Part of a small language model's weights.
Architecture: LayerNorm before each block, learned positions, biases, tied embeddings.
Training: a variant of Muon for these matrices, 191M tokens.
MLP neurons of a small language model. Each row is named by its layer, matrix (up: input weights; down: output weights) and neuron, and shows model dimensions 16-143. Each number is 128 + 32 x the weight over its row's rms, rounded and kept within 0 to 255.
After each neuron's rows, "fires on" lists the tokens most often at its 100 highest values on Wikipedia text that the model never trained on; "fires before" lists the tokens most often just after its 100 highest values on Wikipedia text that the model never trained on.

L19.up519 [127  97 147 120 158 144 126 100 161 108 144 150 175  98 114 188 131 137 104 158 117 125 156 148 120 137 173 175 190 106  94 122 121 106 128 107 108 212  90 150 169 151 161  90 134 119 112 131 107 187 153 137 129 163  80  86 109  83  64  84 202  80  68 115 167  55 126 128 116 124  90 131 139 156 126 142 157 127 173 186 135 130 116 122  81 130 144 142 112 133 142 107 158 200  98  34 122 135 104 167 133 137 120 183  83 136 151 138 127 165 147  89 100 104 111 157  75 172 139 115  67  90  95 131 134 156 140 139]
L19.down519 [133  97  93 144 154 158 142 126 169 139  68 130 157 162 104 155 159  82 179 149 159 181 130 206 180 127 140 105 113  83 142 157  40 120 136 154  75  76 122  73  99 180 104 164 142 127 156  84 110  87  68 156 106 107 171 161 141 177 141 122 150 161 122 150  98 189 142 129 118  70  92 139 133 115 172  79 166 130 147  96 100 155 137 154  94  83 126 111 131 154 156  93  56 158 120 170  99  67 174 164 102 111  68 147 109 138 188 117 152 115 177 161 135 132  86 152 116 151 105 106  85 163  91 185 139 119 123 140]
fires on: "id", "ang", " us", "iz", "a", " or"
fires before: "e", "es", "ed", "ing", "\n"

L17.up179 [146 146  91 129 168 176 142 151 109 101 191 106 121 151 121 180  60 104 121 130 149 132 144 125 176  48 124 162  81 113 194 111 128 143  95 140 152 124 168 137 156 151  87 130 136 101  83 166 153 178 143 161 137 154 190 108 109 165 171 109 183  92 127 135 152 122  84 147  64 161  92 138 154  90  70 138 137 133 121  61 144 130 101 133 117 131 132  92 125 144 127 133 131 160 112 115 156  96 152 136 153 165 120 135 111 169 135 122  93 120  61 103 138  62 104 114 166 102 139 118 142 116 126 113 115 118 168  88]
L17.down179 [132 125 152 127 187 192 189 136 124 148  98  89 107  98 121 126 153 123 140 100 146 162 135 191 111 127 146 108 145 158 120  93 140 116 100 103 132 173  85 106 113 134 106 113 139  60  98 114 117  89 146  96 149 150 125  82  87 123  74 115 150 124 141 111 120 135 152  57 127 114 131  98  75 119 134  79 140 144 132 188 139 148 107 126  79 146 142 181 136 126 204 108 192 115 138 104  96 130 114 198  72 152 171 101  87 103 142 122 181 140 121 189 103 160  86 106 125 108  52 142 189 154  98 130 105 183  73 110]
fires on: "\n", "er"
fires before: "-", "\n", "b"

L2.up81 [152 171 142 155 100 107 147 150  84 178 133 151 124 151  71 187 193  92 168 117 141 121 153 123 116  86 140 126 138  85 119 157  83 146  96 132  81 153 144 109 126 143 116 107 166 118 151 158  94  61 130 118 156 106 170  75 131 198  94 105 142  97 153  85 151 102  83 167 117 171 108 182  99  94 165 181 145  93 148 122  62 157 107  96 113 116 149 113 144 154 134 108  99 113  89 111 150 174 123 119 126 117 138 230 118 169 196 207  81 110 156  80 151 104 127 117 127 149  87 164 122 114 158  83  90 128  80 126]
L2.down81 [132 108 126 127 188 178 133 120 129  79  91 151 170 134 137 109 133  80 181  99 112 135 134 101 148  96 149 126  88 123 157 154 177 125 112  84  79 155 150  74 105  69 106 174 118 149  83 187 112 125 166  68 140 134 136 113 137  65 170 157 128 126 166 119  87 129 127 161 168 172 128 225 111 113 126 132 148  78 135 123 150 157 154 154 105  85 117 146 162 109 110 176  88 110 107 108  75  69  85 152  90 125 104 126  99 190 108 117  88 150 160  76 156  79 167 208 143 171 116 136 199 160 119 155 136 118 103 117]
fires on: " includ", " as", " us", " form", " be"
fires before: "ing", "ed", "e", "at", " a", "es"

L17.up816 [156  83  92 125 105 157 156 145  75 114 150 149 148 130 147 172 109  65 116 162  85 137 161 171 146 142 197 143 161  71 173  90 136 166 132 123 130 108 164 145 192 128 104 169 114 132 152 152  91  67 158 156 145 120 136  85 154  78 127 165  57  69 111 131  88 156 142 124 107 133 124 177 105 152 170  75 148 108  92 107 137 140  77 114 120  78  96 215 110 156  73 114 127 128 137 100 161 113 130 176 164 125 143 128 135 112  90 153 137 123 136 118 139 147 111 159 131 181 121 174 152  66 140 155 102 101 104 188]
L17.down816 [106  89 191 126 128 168 145 108  89 155 152 167 126 102 141  83  76 114  92 137 196 109 107  70 181 129 123  52 147 121  77 138 111 153 133 170 154 120 189 148  90 159 103 121  93 102  93 136  97 112 133 141 155 140 119 146 101 120  50 185 119 116 137 158  79 174 118 131 142 114  87 152 173 110 160 150  78 141 147 112 131  76  99 120 133 163  98 148 143 152  98 155 183 116 129 147 157 202 138 114 120  94 114 113 170 112 108 108 127  88 119  96 102 144 126 141 184 173 152  92  70 136 148 118 114 110 204 133]
fires on: "2", "9", "1", " ", "0", "\n"
fires before: "5", "6", "4", "0"

L7.up646 [133 136 111 118  95 168 143 153  87  51 130 130 126 127 111 183 139 138  69 139 154 165  89 125 155 124 126 120 132 108 105 120 167  77 231 131 102 130 126  70  83  94  99 138 134 100 133 129 145  66 140  94 116 131 152 154 180 131 161 139 111 130 156  61 202 138 146 110  75 135 126 137 145 140  74 148 102 121  82 154 156 124 144  95 171 143 170 153 122 158 185 108 139 121 166 153 132  46 164 162 151 162 107 106 120 136 121 170 172  95 107 191 114 157  89  81 210 111 133 110 129 127 151 115  92 122 107  80]
L7.down646 [137 154 195  82  48 133 137 155 118  71  99 129 121 132 150 140 167  78  87  71 138 104 106 155 125 117 147 101 121 139 158 104  89 163 159  83 104 117 174 166 159 131 157 126 112  99 130  94 118 119 164 128  77 175  98 117  98  55 151 103 129 128 134 144  83 148 142  99 118 142  62 119 129  73 127 115 147  85 104 179 130  91 137 143 112 168 142 195 131 149  85  77 101 163 163 158 165 167 184 163 108 121 172 131 117 187 151 109 173 132 103 115 124 137 147 120 144 150 121 118 149 133 169 146 163  74 107 107]
fires on: "0", "1", "9", ",", "2", " "
fires before: "1", " ", "9", "2", ",", "0"

L17.up761 [159 131 128 132 108 143 129  96 157 161 229 118 180 124 168 137 180 179  87 134 130  62 105 146 133  76 154 146 132 138 166 142 150 138  75  89 117  94 166 145  76 163 109 108 152 111 117 169 148 135  98 105 130 115  98 130 136 196 115 104  87 119 120 164  74  90  91 158 103 120 106  93 119 140 126 166 147 102 136 136 153  91  95 144  66 150 100 111 127 112  57 148 157 102 140  76 199  87 150 138 152 116 131 132 138 145  96 138 138 107 143 148 119  99 164  53 160 123 128 126 123 115 106 125 135 103 107 196]
L17.down761 [159 120  75  95 128 126 104 150 184 113 110 144 115  57 135 145 146 108 178 106 112 146 135 163 106 104 125  96 115 156 118  94 108 172 187 151 166 175 167 104  96 126 106 138 101 157 123 119 166 194 143  45 148 190  95 125 106 138 150  78 136  68 138 160 138 128 165 126 105 126 178 157  94 136 146 145 103 158 150 120 142 131  79 146 139 118 165 144 133 136 205  97 126 137 123 155  61 145 118  89 148 143 115 104 114 126 165 153 223 167 135  89 145 108 122 145  66  91 141 188 149  89 130 178 163 140 104 136]
fires on: "0", "\n", "9", "7", "1", "3"
fires before: "8", "9", "5", "6", "7"

L17.up360 [172 114 111 164 125 107 117 131 108 182 147 174  88  54 176 140 150 110 117  95 116 149 197  88 133  97 159 135 112  75 125 115 113 172 135 116 136 107  74 108 140 126 148 183 194 146 116 134 113 119  75  99 163 144 108 164 175 136 156 143 147 128  97 193 135  86 155  95 130 164 114 105  96 179 103 141  91  72  85  62 156  92 126 146  80 111 149 167 103 169  68  86 164 127 164 126 140 144 168 131 139  95 146  88  84 167 129 102 118  99 144 142 127 116 153 131 202 118 120 151 142  88 101 100 142 146 128 166]
L17.down360 [143  99 131 105 169 114 123 124 156 104 124 127 121 133 138 120 126 165  79 109 195 156  63 186 139  95  65  65 173 120 108 117 152 155 147 139 154 116 152 112  54 170 161  84 168  98 106  96 122 149 129 193  99 128 112 156 114 171 128 104  89 115 135  94  66 145  69 127 225 188 111  97  88  99 158 145 122 152 170 120 114  95 119 118 132 104 167 105 182  91 153 133 162  94 174 163 130 112 118  84 126 134 148 149 135 135  92 113 133 150 163 126 100  93 142 154 115 111 107 165 133 114 135 126  68 152 106  95]
fires on: "0", "1", "8", "3", "4", "er"
fires before: "7", "6", "8", "5", "0", "9"

L12.up165 [123 102 130 174 139 159  97 135  88 109  66 167 167  56 143 166 182 112  89 172 100 146 105 116 120 133 103 130 144 168 133 108 132  95 195  98 141 151 158  68 125 120 100 103 136  99 130  85 123  52 117 128 129 134 145 124 121 168 141 163 137  50  98 137  65 140 107 160 119 112 166 162 120 165 141 117 166 143  77 172 188 111  90 129 129 163 147 150 103 116 151 100  94 135 118 194 122 138 228 120 154 103 155 112 136  59 172 149 141  66 164  82 163 178  76 120 168 114 105 126  62 108 110 115 133 112 181 121]
L12.down165 [ 93  78 131 115 124 116 101 198  97 133  69 156 134 105  88 132 165 184 166 107 124 140 116 135  69 106 117 150 157 145 124 145 166 112 136 103 133 169 113 154 116 151  91  98 193 143 142 137 117 117  61 114  51  68 127 130 152 136 121 170  85 158 118  85 110 117 172 131 159 145 151 103 100 104 115 149 142 172 150 145 138 123  83 150 211  90 163 128 166  74 160 175 140 163  91  87 152  99 134  47  86 171 174 110 118 116 126 155 111 114 137  64 157 156 168 100 138  95  92 118 163 100 115 102 160 145  84 100]
fires on: " ", " T", " s", "1", "ad"
fires before: "2", "1", "it", " |", "ition", " C"

L9.up354 [157 120 167 127  83 131 160 136 176 136 173  89 105 156 131 133  91  70 149 175 123  93  64 132 154  64 137 140  86  96 143 144 146 149 205 137  29 159 141 107 147 155  90 140 128 115 163  96  82 109 169 158 117 114 183 142 147 128 124 104 158 145  69 137 102 124 141 149 179 153 102  94 141 120 149 109 149   0 196 149 146 152 121 129  82 134 118  89 112  96 145 128 150 121 152 148 121 123 134 113 135 103 193 149  85 199 162 153 177 101 145  89 129 101 128 127  98 125  83 155 153 167 135 164 120 123 137 147]
L9.down354 [141 106 184  77 154 174 103 137 118 132  91 127 128 182 128 145 156 147 122 152 135 162 113  95 146 102 106 114 151 121 123 101 142 149  94 191 142 100 171 108 115 169 148  87  87 147 107 154 148 159 123 112 138  85 100 167 141 108 126 134 160 163 129 127 144 107 130 172  97  29 149 179 180  91 134 181 124  93 148 171  75 126 134  98 136 131 151  98  97 140 131 176  91 137 139 139 123 163  79 131 175 147 126 114 206  93 145 100 144 105  91 184 120   0  89 145 124 157 185 137  93 134 105 139 109 109  79 136]
fires on: "is", " us", "er", " cent", "iz"
fires before: "ed", "ing", "or", "ual", " of", "ral"

L12.up542 [175 181  74 148  62 113 188 106 124 106  94 145 137 124 103 144 102 136 122 152  80 131 130 104 134 107 155 108  76 103 102 125 140 146 163 130 152 117 147 168 113 129 127 187 178  88 112 155 114  77 122  70  87 165 119 153 165  79 162 161 188 129 112 141 129 189 112  68 156 144 100  98 114 111 138 125 151 146  92 130 138 115  91  98  89  93 150 255 125 177 116 110 133 137 133 177 117 150 147 166 114 118 179 141 114 160  85 129 134 137 127  63 152 106 128 111 172 148  76 129 133 134 142 130 152 203 137 171]
L12.down542 [ 76 153 116  88 135 111 149 159 157 115 102 148 102 137 149  76 154 132  96 149 162 243 121 107 125 135  84 122 125 193  94 120 128 174 143  35 146 130  91 103 108 157 151  97 199  95 138 133 137 142 131 108  84  79 133 131 138 171 129 131 156 155  75  65 140 172 137 126 110 136  73 191 127 116  89 119 138 131 202 191 117 138 157 178 169 123 129 134  99  97  95 110 114 147 109 135 135 104  82 136 133 109 110 133  88 221 103  95  59 124 105 122 120 133 107 154 119 152 182 104  82  89 136 198 109 135  87 123]
fires on: "0", ",", "1", "9"
fires before: " ", "6", "8", "0", "2", "7"

L2.up252 [125 143  74 100 156 103 110 148 178 123 128 160  89 142 117 158  98 105 185 191 163 120  89  92 108 130 141 114 142 136  85 129 214 115 139 182  92 142 163  89 149 168  68  91 153 131 122  98  73  89 153 139 105 116 129  99 102 149 149 153 147  87 105 121 169 118 151  99 126 115 135 174 102 161 121  91 193  76 155  91 158 151 140  99  97 106 168 136 136 114 160  91 123 183  92  82 148 164  91 145  82 126 134 169 106 146 173 177 114 144 179 157 147 105 141  89 118 118  93 157 109  88 149 118  78 121 177 207]
L2.down252 [ 95 104 101 116 151 131 165 130 136 103 118 149  89 145 185 165 166  91 155 162 157  98 140 124 122  97 153  86 142 109 138 123 191 145 132 133  73 134  81 114 120 172  96 159 171 133  72  87 155 119 153  99  99 130  89  67 151 151 182  91  88 156 141 129 154 145 152 132 124  96 177 226 183 143 120 148  60  84  98 132 127 103  84 130 156 131 172 131 110 121 113 118 134 120 106 138 114 201  53 156 118 155 141 113  74 187  94 144 105  90 196 125 129  98 180  99 132 154 107 141 109 155 135  84  76 151 156 164]
fires on: " us", " form", " ex", " used", " includ", " kn"
fires before: "e", "ing", "ed", "own", "ual", "al"